Part of a small language model's weights.
Size: 14 layers, width 448, 7 heads of 64, MLP 1792 tanh GELU, vocabulary 8192, 41.1M parameters.
MLP neurons of a small language model. Each row is named by its layer, matrix (up: input weights) and neuron, and shows model dimensions 160-351. Each number is 500 + 40 x the weight over its row's rms, rounded and kept within 0 to 999. Numbers have three digits each.
Before each neuron's rows, "fires on" lists the tokens most often at its 100 highest values on Wikipedia text that the model never trained on; "fires after" lists the tokens most often just before its 100 highest values on Wikipedia text that the model never trained on.

fires on: " ", "1", "2", "-"
fires after: "\n", " ", " on", "On"
L9.up928:491513474491479480470500508469519551397524531456489557487451537519517465527469553472530479477494455517520537462569471469536454525495490515493481545484555516477515445500613515502550479468469480490466461485474505509584545492503454445468472534519541453497474527552496439515532542520506528599563523473477571465514484445460430535484504477516509502523440532530533546537461528495538523453429446488449525445489461468551497459452524407458480522549520504538570487506427546516575480500435505467594513426497403489544459471518514514510546474522547535505525504517537501472465498571566516511

fires on: "0", " won", "9"
fires after: "2", " He", "1"
L4.up1638:500511428496507466451457567487469528516485510442507501434568506460504530508538506516544506462516497461521467486541431526571530541525536536569540444424466437435395525541521529461524497527541474471452474456513446471572571511493504471441518579454516434550514483526441542540559552545452500539495496493492541542511383538522503527546588506441581472553441411505511538403495517516481523469522437491489485492548493494469484534440443531492454468520464464521537486520532451510486537513508517530542466497521465491509508491524445562559589533513445482507417463506482492522549493475506382511

fires on: "|", "==", ".", "s", " |", "\n"
fires after: "\n", "'", "s", ")"
L10.up21:512515430521501411496493556524463446459460507483508485448481437418471518493467460434483533545506420594502486450466487525490492547525560481507459516515471564425479472579540444505490531466512415470484466479540520490516532540554534574521485527511558425506512494496504419510510452497504564503501500476472538469464513446475502509535485514463538408522501462492506513477533477493531501497474402503464459519518475490392489479491515526509479458504511418563590528584497463530520498454532538524538426525517472503481523539493483500539526533478461465458471516476544469542504505496562491472

fires on: "0", "9", "2"
fires after: "2", "1", "0", " "
L4.up893:491510485527458494441453580514456483514519415479531446445446477505477503530458521567475493479503488514500521543444510509495419523475515510534475556485523456454512475495477504476505469471477442443487472556518477420585490494519519607481452536513485528510469534515530497479544454528536558453480493459486523505537449513591518471491522473512500425487473519486524508428484549505494567508500476494483442535494495495436547529423442531518419472487468470503435506480512524448542586459529518549491467517522501509508444529520479513485535471450431530452468524516572460516449501564581460478

fires on: ".", ",", "0"
fires after: "2", "4", "6", "3", "7", "1"
L10.up397:536494506444544509377516511547485490533558433474521451445533467513626535508516481513543490525485481454551611501509487434519440543448517511555487514429487440475561514518466539518437534371556439521503486491490479449528464478461510508416481422459577451552467487446452431480531532489514470533510550539495446526449527556479507522478442484474484479478511482482500497535513489559549506408530545446437550439517510536457495487539514416518546528493461598444554518478463474526529516515535466478470487471506528525515475458510485489567518507511545512505529497514572510553512443550596512461

fires on: "1", " ", "'", ".", "2"
fires after: " ", ",", "d", " in"
L9.up421:399515513508509472497540549501451480413462551558505454444588496524484535553465546561552582448489515523471516520489489453460457512462561477510576409464554548422515511459505569453514410519533430488454496508495499542507491515511475469443455528501556513511486494573489425515520545483437492562533514489574567530496468495524452499502515492534553478506465533529542523452427504487483538487577485495444454529521491455460466512485454483504447513472582508488463487497527413462508511496506494529538480481523482480522506591570488579472444486496476497501482553504488538635388546449511397469

fires on: "4", "1", "d", "3", "p", "5"
fires after: " ", "1"
L9.up1239:467394456422540506479522509434509532507519545549500543481574470543460500518483525504514508477411485518536483531553486561563484495499511499502426499459446525527528510510518500504518559551454419522413464432498510553476533483529454449462518481505502485509581492498534432459544533578505434511499510546526553466476501521494538484560496549499520528525515494508555553506460457525531498477501492437508552462601483529445451513488441599442412517518525464562471457452543495471494466512515459557487441531446499488515429518518516589541477468518515522518523506569544530588471484525524485440

fires on: "0", "1", "4", "2", "3", "9"
fires after: "0", "1", "2", "9", ","
L4.up1117:508459485493547509521480540489572525485506518468496553529526487512458555528566525503502511467507450534469495462495487540519465554485555628563460565529575457459411429496497565498560494530574499496522486464537489529496498435472491464432482511492535495464550495541523490507494483584541504436447563443515555493581425464428460460514511466501498483560421539506469521504478458637545483481508453460465547484552515454547460561482470437511518449456444580468475496516484512470530547550519469491478480523475473584516531527536492584504496462523536522507568517508466477472553501525396481412

fires on: "0"
fires after: "1", "9"
L4.up1131:476430516517471486467556495471447433483550525485485460503436505494468565560468478536549485462579538492491485542480456462487467531497528491461445492521519511455554500550478485449468527519558464501444487509448567515510529557464478530476519492533509525510492522491490506437552547591525499467476523471526524559468537542505505501524519435531471434534516487410494498493531458492580554500483470545464478539499506495502449557501454485495528491438440487509490454489506523470470573524448514463528412462489437496530522508550494541503444583521391519446530508521579558507497491463572498533

fires on: "4", "1", "2", "3", "6", "7"
fires after: ".", "8", "1", "0", "5", "7"
L9.up763:470488496517558537478467534580534488500457464529440486476411441546549470564528554486531466495458514456499503502490489555456537481507572525459480464499568536441473493518582449523530500453488530464452435549497504480540484486499506491515552483513522431523541474467423471511527464518513524474508539466494464500556464511424539470473471493577505419505511534525369564479600489457440596505481442437479505543515405441446516499570496542552499529560470452495572506554447452481531521490508535468523531489464547498591518497473434464532491489544473436489442457471506558559440498559486439444

fires on: "-", "="
fires after: "\n", " "
L4.up1160:481442439461519513495547555524504536435619463406440482500464512503522510558504491530571425490443485578442527459537536504546482580442573537502480466450462506525455465530507538436544566501517457513436478520527498503466551472475433523481515516561542410460576486480454481520515581509541479467521547501524549460499477463496462510529506476482517523572439573518524535424525489504546449470469466487410527481558436453554498575442478437477479473445481535488534432521473519450538540516484545468547528491451470526548518510498438515553530526582484479492507597578480523480566426514421526525

fires on: "0"
fires after: "1", "8"
L4.up1011:523480497490480518434516495472465545471507520454491463466459513550484528616516493481505536490488529525454539518520452464512500541475510491491495468461522523444558433502527531446480508523533443456447524471465506531500549496543508525412545499513595503511496448528489476434543501533560490499502481481490478568461522467583524456418538501494569442569529450512496467459516445461594561524479491477489540408502450438455445593470490526462482461415479478484497530507538436478438580521412472477516399506429504467577528560494421539553422566494407459561559551570499486507595484545509508520

fires on: ",", "2", "4"
fires after: "0", "9", "8", "4"
L4.up1349:489472499464491510458521556511520464482542488483425524486471427567486472557499540540516529466460476484505494497527526410529480519493571601566507505477507496450525478531517484485550491509476504418520452518536482470493471460485466475443453531479525495517502460547474524413559509484505540460458533432537518518583414490509525514537469452509479403525517524494446500480557474555534454482531512499467495538525479461442520528475474497539438469526473422473473496482511485481579571466494505476550557450513380467490490487549438516517457469503485500494462531512516500582545435558538492503

fires on: "4", "0", "2", "3", "1", "5"
fires after: "7", "1", "9", "8", "5"
L10.up5:504575470556518449482534540521456486419396496485506469460488474471449518532519523520528488569459473493481489527460509442516505492452572475473501515426498498465499507462495579496511498490526509483502482555512497541519503453536508491464438500553534495528474508525474465440542491411495505520497488443513530537531466411450465570513536493467555464624512562482446502418492491578524507513462536514482498468539493477488547520466544556469491504480549502527528507514543477457496542587501460552491471486510464484531516479559487483502537538465401529543437559495509546509462479539515388451

fires on: "2", "1", " home", " Website", "nd"
fires after: "0", "2", "-", "1"
L4.up1419:460491435403446462460472512525510563525464555478403495460485477493583543526498509463480461506411485501514470470472470538574490470480543558486508448547536513506491446495482550528523535586502433483487441528494463487524616431522498529558536466462550364481489544477551501480524527477462516467461556499482448482505498483505499456545464540484599455560496461454457515430461452505570467552485519482479513450483415498432552517499489537461451478508395446537511484560472489468516469523470521501510533499545447526525486476575454531511523462520464442456409572541500515552480505480458475469

fires on: ",", "0", "2", "9"
fires after: "0", "1", "9", "5", "7", "4"
L4.up1344:553531463427526514508482568491491449462586457504468541469466457516474491577532506507526513424410465472523511449492532526539466529451591560535478448476498535434533423516527499513558477511477502431481422500478472472501524459546408512431440497489553429468508490486509534448575549542568568547458520410537531537563463515502480518485505422504552451519495535519522518464496483565542477536517397477484528507503467443504531499457512496533476419487430481482557448501491495395455594528466536561537463487521435509550526483557420590582520490491440489490505591502498442478485432583515478485

fires on: "0", "9", " by"
fires after: "2", "1", "ed"
L4.up1625:480547482506454481515470589477426474466488452437470476481502482488525512548489497573503541508549499535498511547482531499485489538519523465511490484508488437439496497509514567487519503473477428460415533474504470481519512510518524494477458548522474450529499461530538509506586531507438509539468486437459493483502493517534494502518533429503498463579416478480512540495459527487500521501535487460508469503492418490471488496441446485482422450527485478462467478450504456486478546488469531514536466414503459444477459457480513560441461502446515518526505517560572505508439466509616396514

fires on: "2", "1", "a", "w"
fires after: " ", "2", "–", "T"
L10.up715:436515486523503435458534523539442539431530437463447492491467470461512492498503632519505515526451457581528551489504523490511447585456571498525400466459470522472513453539479550491588478500516496452423459485431490406487503477522434509490492543513559453491517568580482467493525537507544532533518534502523559494505502432514491469504528472523556469532489550476469546473539520476559511413533538468480571525513489481482501537532463497515456486529499510500499482478482488455525557487491499527534463418490403502467548553504500500504554512524510493517457510502529456563416466508549473422

fires on: "0", "2", " in", " national"
fires after: "0", "1", "9", "2", "7"
L4.up1404:535466531527473471487472455512538512478541537466440465447501476458531584517479548481461469500467517496513476454445468525498482502550519577493545434452467494429520473520515521504510534530535480437439500484533516544525530523485546574511443550481465439485443485485567449468606513523489479521427486429529446468543435469487502487498522499521539463510547456486436528500525436522536506569521515477508509512474495502506523476490455460524501453493461448475538524508470414500498560562590467418522462449522486520482531523589539512550512458556506504487545497560540531562515511509487436531

fires on: "2", "4", "6", "0", " or", " due"
fires after: "9", "1", "8", "°", "′", "7"
L4.up490:521509501476554466455522484505492519494525553522452486533466491541455545616496460513522525445494517504508443498488440511470467600513572509461507537444466582474451448471577528502513488494539458562561495440441467536509439507484499489469475471509588484457493553546506489529563530508542510498501477478525482546458506487472457486464479510448527459542480506543457464535529515562575485493530513566467485445559540499446562475462532453484524499465420479571480464515507555505514550513443480472538395500480458492497485504514476444501535472538418485516586552480508464492510494495594514524

fires on: "2", "4", "8", "5", "7"
fires after: "–", "2", "1", "0", "9", "8"
L9.up1150:516538464492460439495515616501463527488482553528462408460529438530496524574482508510504581453428516535488480508463462513529492529457438542479443510484474488500468465505478493500521505515541474456457513522457483540478494475551473516539440458515499489527471503561534469499494497444511533510486476531515485500541552422568401524494508522518549467482452552512526513446488425586445511471491532543452527453523504472401498447500502456479524485448473445571509477588558434436505553459525440533504435487547479401458603544606466502490574501506419497567439479505527564576534570538524487507

fires on: "0", "ability"
fires after: "9", "1", "8", "7", "2", "5"
L4.up327:477494521453478508468497509510582485479482486394421550450414532455457518534568496501524539453522453540527543459481476448478522512484527493497529439481581511437489508550534475548507480473485479546510511502533546574518487469410479546442433453453500486539417516552521474449534544568545534510527476497456528588513505479514474472474512483495497494524505454528466492521477519437490554504469471540515563516485514522502498515514579475532524445518378461527556501501499543481485515541506452548514455514493563555582454539584480519565505591496451459460512563516554570480551452496526554451

fires on: "s", "|", " his", " its", " for", "=="
fires after: "\n", "'", " for"
L10.up358:544467509536486531513485509595464511506478478515495467500498427418522536498514511526523482532478457560521474531470447483472484542532529480483534529508470470475585474545585510438495507478545449447481473523482581465536614557517537509486474518543561520518575491432523472547530482518541495530464490452437573520545444524529560440473465484536493434498498462471484510448495472475510546518568496548477551528521497433420475537482402509535432453523523486493527522474464485513505511484511584502560447499529504486480403553555519495496523570524469462482499475481523521511454525486566480433

fires on: "9", "4", "3", "5", "′", "6"
fires after: " ", "1", "3", "9", "7"
L9.up1623:563444433445502468518523498460468525504541554452492506465529469560437513560525504454509526459493479504471532488567488529401502534447542551539450456500525498472479492467575495450590527436523414558501449485458492497473506506466436498513474491573494486498477502520426491437517511515480470526495494549546566530543504433510505524550481542460539520532496521461544471484469464507552496464560423576501496544556525500462536492460457542470540517492490516506564485547554459478558488495475507512527459467453524543512438434566477650506547478501469513535478485466439552480525463462530521477

fires on: "\n", "9", "3", "4", "8"
fires after: " |", "1", "---|---|---|---|", "9", "0"
L4.up1475:473526537455416535484558475467493524560599519473526566510513545524529470498538527526530450523500476612462475519444496629555509475520451541472498521515513525500511492600450603498456523564478521425483466528547446462554495470567502526450488502515530523517479453540541506407503450454478489539427469516548501523569483530501501519527484450463499533475521503459464604481492449584495480472480518424506573557484497484505496517514514525525503485499549564529488501477510433458470502518519511447461515514474549514482525484439509486420439487492480506454471476491482508478533525477492502462

fires on: "0", "3", "5", "2"
fires after: "8", "7", "5", "9", " in"
L9.up594:484534493501533480445478517499519491455488438498496420550519456444416545515517578464533485460471530505478466511486552450504478495478568438554499527470510552436548498510482421555425541510542480495524486507449476483535549511436476533504576490511529524483502448487485502472521505471450472495506563499502474467566459574449552507430502487525498429467484498475467520493550409567509560552406498495500515492497412496556459596557526543543484536568458505466538500466546515497498490542501617521472566558510434529553540558531351441572483552539425498549490554547478555504535510478542486499

fires on: "0", ")", " this", " (", "1"
fires after: "2", "1", "\"", ":", "0", ","
L4.up387:455493468514523564502489547537559471471594476438489466427480429476469458489516516493547479492491469539499532516542531490534465511527537500548456521472471472521473489591499513475517423503593544422462505446505495424518497530535491525401509596551557479507529492543481455480542457527525523418512526505482466503479496472480433516493519457523537452493481521443516517520540543470509579448536504547488531482570527472505541545465502544514463503517420506490519478465446444492531537468469538481570467488481507477513529542499427529481492478567492480491513489523497470566520463483474480446

fires on: "0", "8", " States", "4", " For", "\n"
fires after: "2", " United", "1", " ="
L4.up1445:470483522477465549526577513487537512534509483450512400516519506495559493504567482514486472525426457599487532502424605578606534491465517524482540497538529526553538481598437585484539511533453545496466465505563533489513463548544441505479528522507515536498483435559563523480491453466478495485458532483525478496483495451583469515503458490460543521476528554432512551512534464513454495463476553511486565469466469423606535472518465487549505517527517533460459488465480409476457529497499502447523565481506509449439528499485430463467535464557460518466494554541452442538540512484471516455

fires on: "9", "8", "1", "5", "6", "4"
fires after: "1", ",", "2", "3", "8", "5"
L10.up1263:530538520485505461491515479516508513438571439532430519500527504529475527546433532496541476530519499545498542506521452457544433578534587506497438503432451417526497463501461460470479537418488380508557455484517447449596550453516459561506489504509512492448467562506526510497476525481457444517531497573463492594452496483388504433491533393498543512477473437558497575478462487501540513564521573465462502485530422496497485496513438518493465429514503508515535521479486511503608569480386555522562464472526542472541490493555513511506506593524487505490525492443546505449482509589527529447

fires on: "7", "8", " February", "9", "ant", " November"
fires after: "1", "2", " in", "In", "qu", " In"
L10.up1330:584498502466491528459520538544479526501516542564529398479445497518510481484497559572500505491457501463524455578500526491537513499452532502525487478466441520472465483526532498534515524508561447482537487493451443515477515510521478519477517492492527479525475478491407504460479502480529548508509481513549543457516501525496377483535487508510579475471514515550570543495422573537532512569516512453494463441504512452523581493345449462475469563494568517525501458538492502556515638510563517476533420394540474529486501517543516577454547494557498501509433453499411481528494504496583485479

fires on: "2", " a", ":", ","
fires after: " ", " (", ",", ".", ":"
L10.up1762:430561499376532561469437567581470560563521479494523433521531475442492517481510540438519541472530416478482534473457547480490493446448489596433525533472489509528511467527562501450553516478515473446552520543528481412570462428615509541480491573497452510464540564544450560495496447488496563551457480492523581559501463504556495477514580489482528461478527455558480478454472587506464464446514490539494467509523505444488461522451482512551431530515587515487552527517521489539527498517547494533506492459517452477511462506492497519508505438448479544505408482513551478570447551486545444481

fires on: "9", "8", "2", "7", "1", "5"
fires after: "1", " ", "9", "8"
L10.up1787:473503552492564514525437547479474511460476544483561494466522485529501510516432514571520505497502489516448546473472521497451453525388524508480509491476484494538532495606515564440465511547589452477535502476487520493494513472512476531428433451542504500493477483426462520492511503460511530586401459496614492500447437542456500484593571464519516475533529522489534522485500503527548536544496422492509516457534536459524494467397525471467503519495467461509553501486475481496517566531530434464486461465572563565466458501536547544429455526529470492512468527511574500455540434502566499524

fires on: "8", "9", "6", "7"
fires after: "1", "9", "\n"
L4.up1399:492474480547512516490457529469501494522474484489518487486509478467536425512463526476495457522528510548467521524593543441471482570515515463553482515462534538480490540568495509536513520454482421517487490522516417432554501486527475523476514571576516412559550471557483525479514537479489509501551523484499456477565523463528454431563615473525580461573417512530575505433496519505442547482508453495451535517485405496495503507427532552518509507482446445535489471518487471512567534506478522534592490508557510477494490499531478526504416550540474465452454512571481530546545465501506464479

fires on: "1", "2", "0", "9"
fires after: " ", "2", "1"
L9.up1202:482476461455473534533479568546428501450510521473508448526458507469513513533547539513516513476486469509447476489479440493523471542474523578466551480475505511428479487482509505461536541526519449469499450473543473440585536474447393535457526512504509434478534442601480453543563552538490538564437521485560521503553436473568507455510470497483532489523437577441443541439509464585519522505491538516520548527549509406395554531534447428472433419493464425481486474501436479503518488492489518522535530529533505538503476551522475548506480505537472478470485491488543524538443437551486427486

fires on: "0", "6", "8", "4", "2", "1"
fires after: " ", ".", "5", "6"
L10.up552:435487490476528467468462523518462546427536433487435461533490489493532518573528550479573504468587502597489556499561484540542488633482553487520471468424545556492431435557520486528490517472530576504483449492541459471532505461482390460426463543549551449484513526577466462457505509474510505583475533543477512512482517471423481462521546482506597497535477553513470560386472490522505513499520528498465569421547479462577521516524546523489504506534465483479467433534482517472563554563450585476528464477520476462528557529503467520477512536528407409564498499536505477498531449571497505526

fires on: "3", " |", " song", " day", " village"
fires after: "0", "1", " the", " ", "2", "9"
L4.up1547:487537429409527481518477587510476540506623478495465469490533568410479553515456558538578533497457503486460560473569540496459526515479523526529414447474537523549461489488500581523492486456577542490474464421475501522520471407475524472430480491478472473437546531443434416441532559570563492504512511471585538476539475542540443469481500558573526424541418540528559493499476508541537511496620432488496463503575484503460534545468459509511504462466518533494503503540496505533477510462471503544501533472510558524528591526495512571527515502509511455508558529508527492482503504521545443495

fires on: "1", "2", "3", "er", "9", "in"
fires after: " ", " (", " a", " £", "ra", " $"
L9.up352:464553431449517597403419532543503539538476498524626502495540472477610484548501584422519457503502502507454566518486492557535498542500411535569578506439542453522490503489517562429532504463489556504430479555530471441509528526530519508491455526454504495472522507523454532477463454441451580456475479497604524513491473447509423513536470487495477452544485525511578578492439482533475471452511511457491489518461486476479460427474535477546491490490513483524484510485517427525477531497469559523534563485445466415573493438493440448560469489467485491511508528561467529569451500577559513468

fires on: "0", " million", " former"
fires after: "1", ",", "2", " ", "0", " and"
L4.up1059:463481466483525459444516568491424511490507478500540401478501498497483557498487481499527520416569528540524532497487459519511491585535485527508540499486445422460486435451517492493498491494606438494464458469549476470563515504536485571434551494499568501473534489542470411508570493487433494543519566495535496494481461483517469465484573463491508423526425500505512530413551537487523519450592472538524471501550500467495536588476499599536468499477452513519460446461542452492523563506470491550515393533510488446520525519533421460463485503507432466549502431561534516526452536586572426525

fires on: ".", "9", "2", "Early", "1"
fires after: "9", "0", ".", "1", "=="
L4.up1684:560468532513438467555464455500604552473573496455445561483514469415474437483490474554484506475452501564492456493446471479542480532541585591512502476505519565478516461546449516520497532521505502463481477499477461524611517491500510545481432534506516459505499413543551452444477513540520553578464458517527445562535437527491537481578508480494547546611496455459513522466496470560472490530457488531470553560528479470503571497455584553573540465495478523547537486464486456516531509504513535555553506496486518531497502495547510512471530513519527440454434514479509593460552447484413464526

fires on: "\n", "5", "9", "6", "s", "4"
fires after: "2", "0", "1", "==", "8", "4"
L9.up420:522480441464516452448465546502488541462436541535527462506563437506502470538568547497533465503501496496465499539488492459500486488484521514541493548503535526481552449537459488517495537507511495506487512513521502484508451448481480464471515547516499469566547525565451493520540461380530515476508530461580516456515492378443446499531526537425482479560416524564500527473482468516544509425459541523493569517575520498455556502486461480508460512526498498582531450529517419486491555534541515447460504458561506549495520531541454550449565517539462492590518556478417504524515495541492507478

fires on: "==", "|", ".", " |", "\n"
fires after: "\n", ")"
L10.up1572:558495486501461527466443535570547470453454519527452447489511438370452477536483483519490433528509512521539527509483515482473465521499449488534506476519502499419514501483491472590474499542492454491561537449534505424521543530521525567549523552498573401522523530511478499454509544492505531536466461511525497468472501455497578474577518490470557446472510443553538515526568525522490451527510443480529492538518482472413475473504564474413359500586440415482578539539503451503524516524497526482479470546509509451472462503513465526521494526504484522479431565464502499484459517451565497461

fires on: "0", "1", "8"
fires after: ",", "0", "1", "2"
L4.up162:499503471434498460450539568458508517464532504495457398461483427502440482526498480500534498472462511509456496548522480528540497496575518574477444494519565432490512480513582484516485443501512452402513532481547474499546566528530501601516564525543461456523592507520609450478517451482523506528527527554546493515458547463546407457541475457473541456516438506482525562427506454521505478489536534470433483453487484484494515508485483475496517489504550493474470474498546514498564522536452454560554435422437471457526491488427445506487552503551466502413497514565483458579577458501520429532

fires on: "5", "4", "1", "9", "6"
fires after: "9", "8", "1", "0", "6"
L4.up456:539555478446470521422468571481490479472553423457488482504501502478417493575538565551520507456492528477451471457528475456474433564526471509513489484464527496480490391502465493508541475397519434470511526546534447472526530485533522538433494493550481536493506501536563518497485434482469539522493525472560569551639473455529480508515572502506506406461480521534521516479550512495492561554476437451491468483543503460441584524462492521523498491463496490549504552483494474488454533499535482560518493397489534510505570495531497476512465496498460476505519510467561558517439370574519415450

fires on: "9", "5", ".", "vi", " from"
fires after: "9", "1", " in", " En", " Ref", " "
L9.up1302:532547509559505529462492585481465446443491500473453433559422462456505549516486509552534558453514523503555512476552428493494466482476493543509516524466420493465529480472504464447439538556558456453471562523448457487563549463500545533440474573549512497560440398509560553436547590480445553584466459462503510490461544532486449472502553468547537469520478481403521526505499467489536479524447450483470471533467511544472532540467476531506495527494483470483490484505501497481523571438505523512488478476534473473444512545524523545495501483478492485544476571583561449479534479519537472490

fires on: "-", ")", " ("
fires after: "\n", " ", "\"", "1"
L4.up309:477497473522523505496579534540474512500611425466476469522432490449490542543567503577562467417489454536521498519559551458528422563518560545485444524470444511519489436557559541487549422451564497496509439497512504491457551492520424500442501504468562438474526517524465491512580503518521483446551608498551540472585506438518458522527512497518577430542471540495524523429535502535494544404496449506457518484588482436458488530471528513477500467502467523480467431517427486486517564467477487469597513463511511470555517516549420522516488487527471519488501547532512483512547497523488448521

fires on: " |", ".", "°", "'", ";", "/"
fires after: "4", "3", "9", "2", "8"
L10.up736:504425521469510446484509540539483441474454441530441470465549500464505437462515508491592509512454494514448537469515440462441533506506624506462520527479467515536518527563542561474459492453543543485482504505482465480447524442397552487439483496530553489476443484478524424502480474409506519486502542448502460456580446486530513455453543512473553416494553523615416498499544495525535496462486435468516517559503501523459536507479523524482556443483501541468519507452469510524578542558533509531462546474466530550542477462564505536469543534454509407579514483498468572494525489484540513530

fires on: "-", "iv", " (", "5"
fires after: "\n", "2"
L4.up754:490452507473528485470570499589549533510535465482490556471471526524478521474528463520534492461492515562473453518573516513545454465508538489453439546502522510555503405603478536503551432410606525506479419441458523482520594488590439445491487491500528472485593500470540480464480506536565470480520483515536579422546496488498414521464541510498616455606541503512454494429431500515505549513518482485412509492596513477504509510440460472448460533513512540540536435443509463438532574510473493479507469455514446518534482520512491546496486482538536496551524535534493507546556469505514487516

fires on: "2", "\n", "0", "1", "6", "8"
fires after: "2", "1", "0", " ", "\n", "=="
L9.up116:546454470450524530439421575527512597441533546533462458462510469447541559551497491478513471412445495555462471491517470559524517534431511537522514462497516454512523521495472460477540481508489461566461495476553468517529478543492476450504474462456481453502443500563513469526513483488513537528476468490584515489540447467466553473542578524484535504495559482499491594501481502541449465428499532495496512432538396521502490560500455511551417503556492493549489494453459479481527508497515518530479500529547470492529425461566432527506541488507494474422505567511518460515483534514605493465

fires on: "1", "0", "2", "-", "4"
fires after: "2", "-", "–", " All", "9", "1"
L9.up1748:581505503520421490500463591573436538481535468488486542455560530534492493551508463553465482502423431509448522452546429483548479612481587518545537529461499489508468458471525488477484508567568455525490545544491457506410491534486489603483430545456539477557454531485536485453447513483495466488513491476506402513521493516483479445523494540520528473485519592571530512451519485508504538512470423529508539487477482537481478553430547440476496519471499527528505484500550512473575552558551493513526428517515549529501491510492520528478476522501519388489462524546481578546564457450538432533

fires on: "9"
fires after: "9", "1", "0", " |"
L4.up454:476471395478542501443526560520422524510555479444444483496470556527559495498538507520530482522436511489513491485538517512513477579511498538537462508468488571456463454573525569493523499558494481518395435505493489471515536506508439526496517547531598407533487470530527474409581530510528547497544555487488506523551427511537539442472594534465566458554485582433478523480572443584501562504446492565484521456501467506581522571460529546510453481548449482499518427505536556509521537461494543516525483492477521457540526524445394480520512538567445459490482549512492476459580487503478508517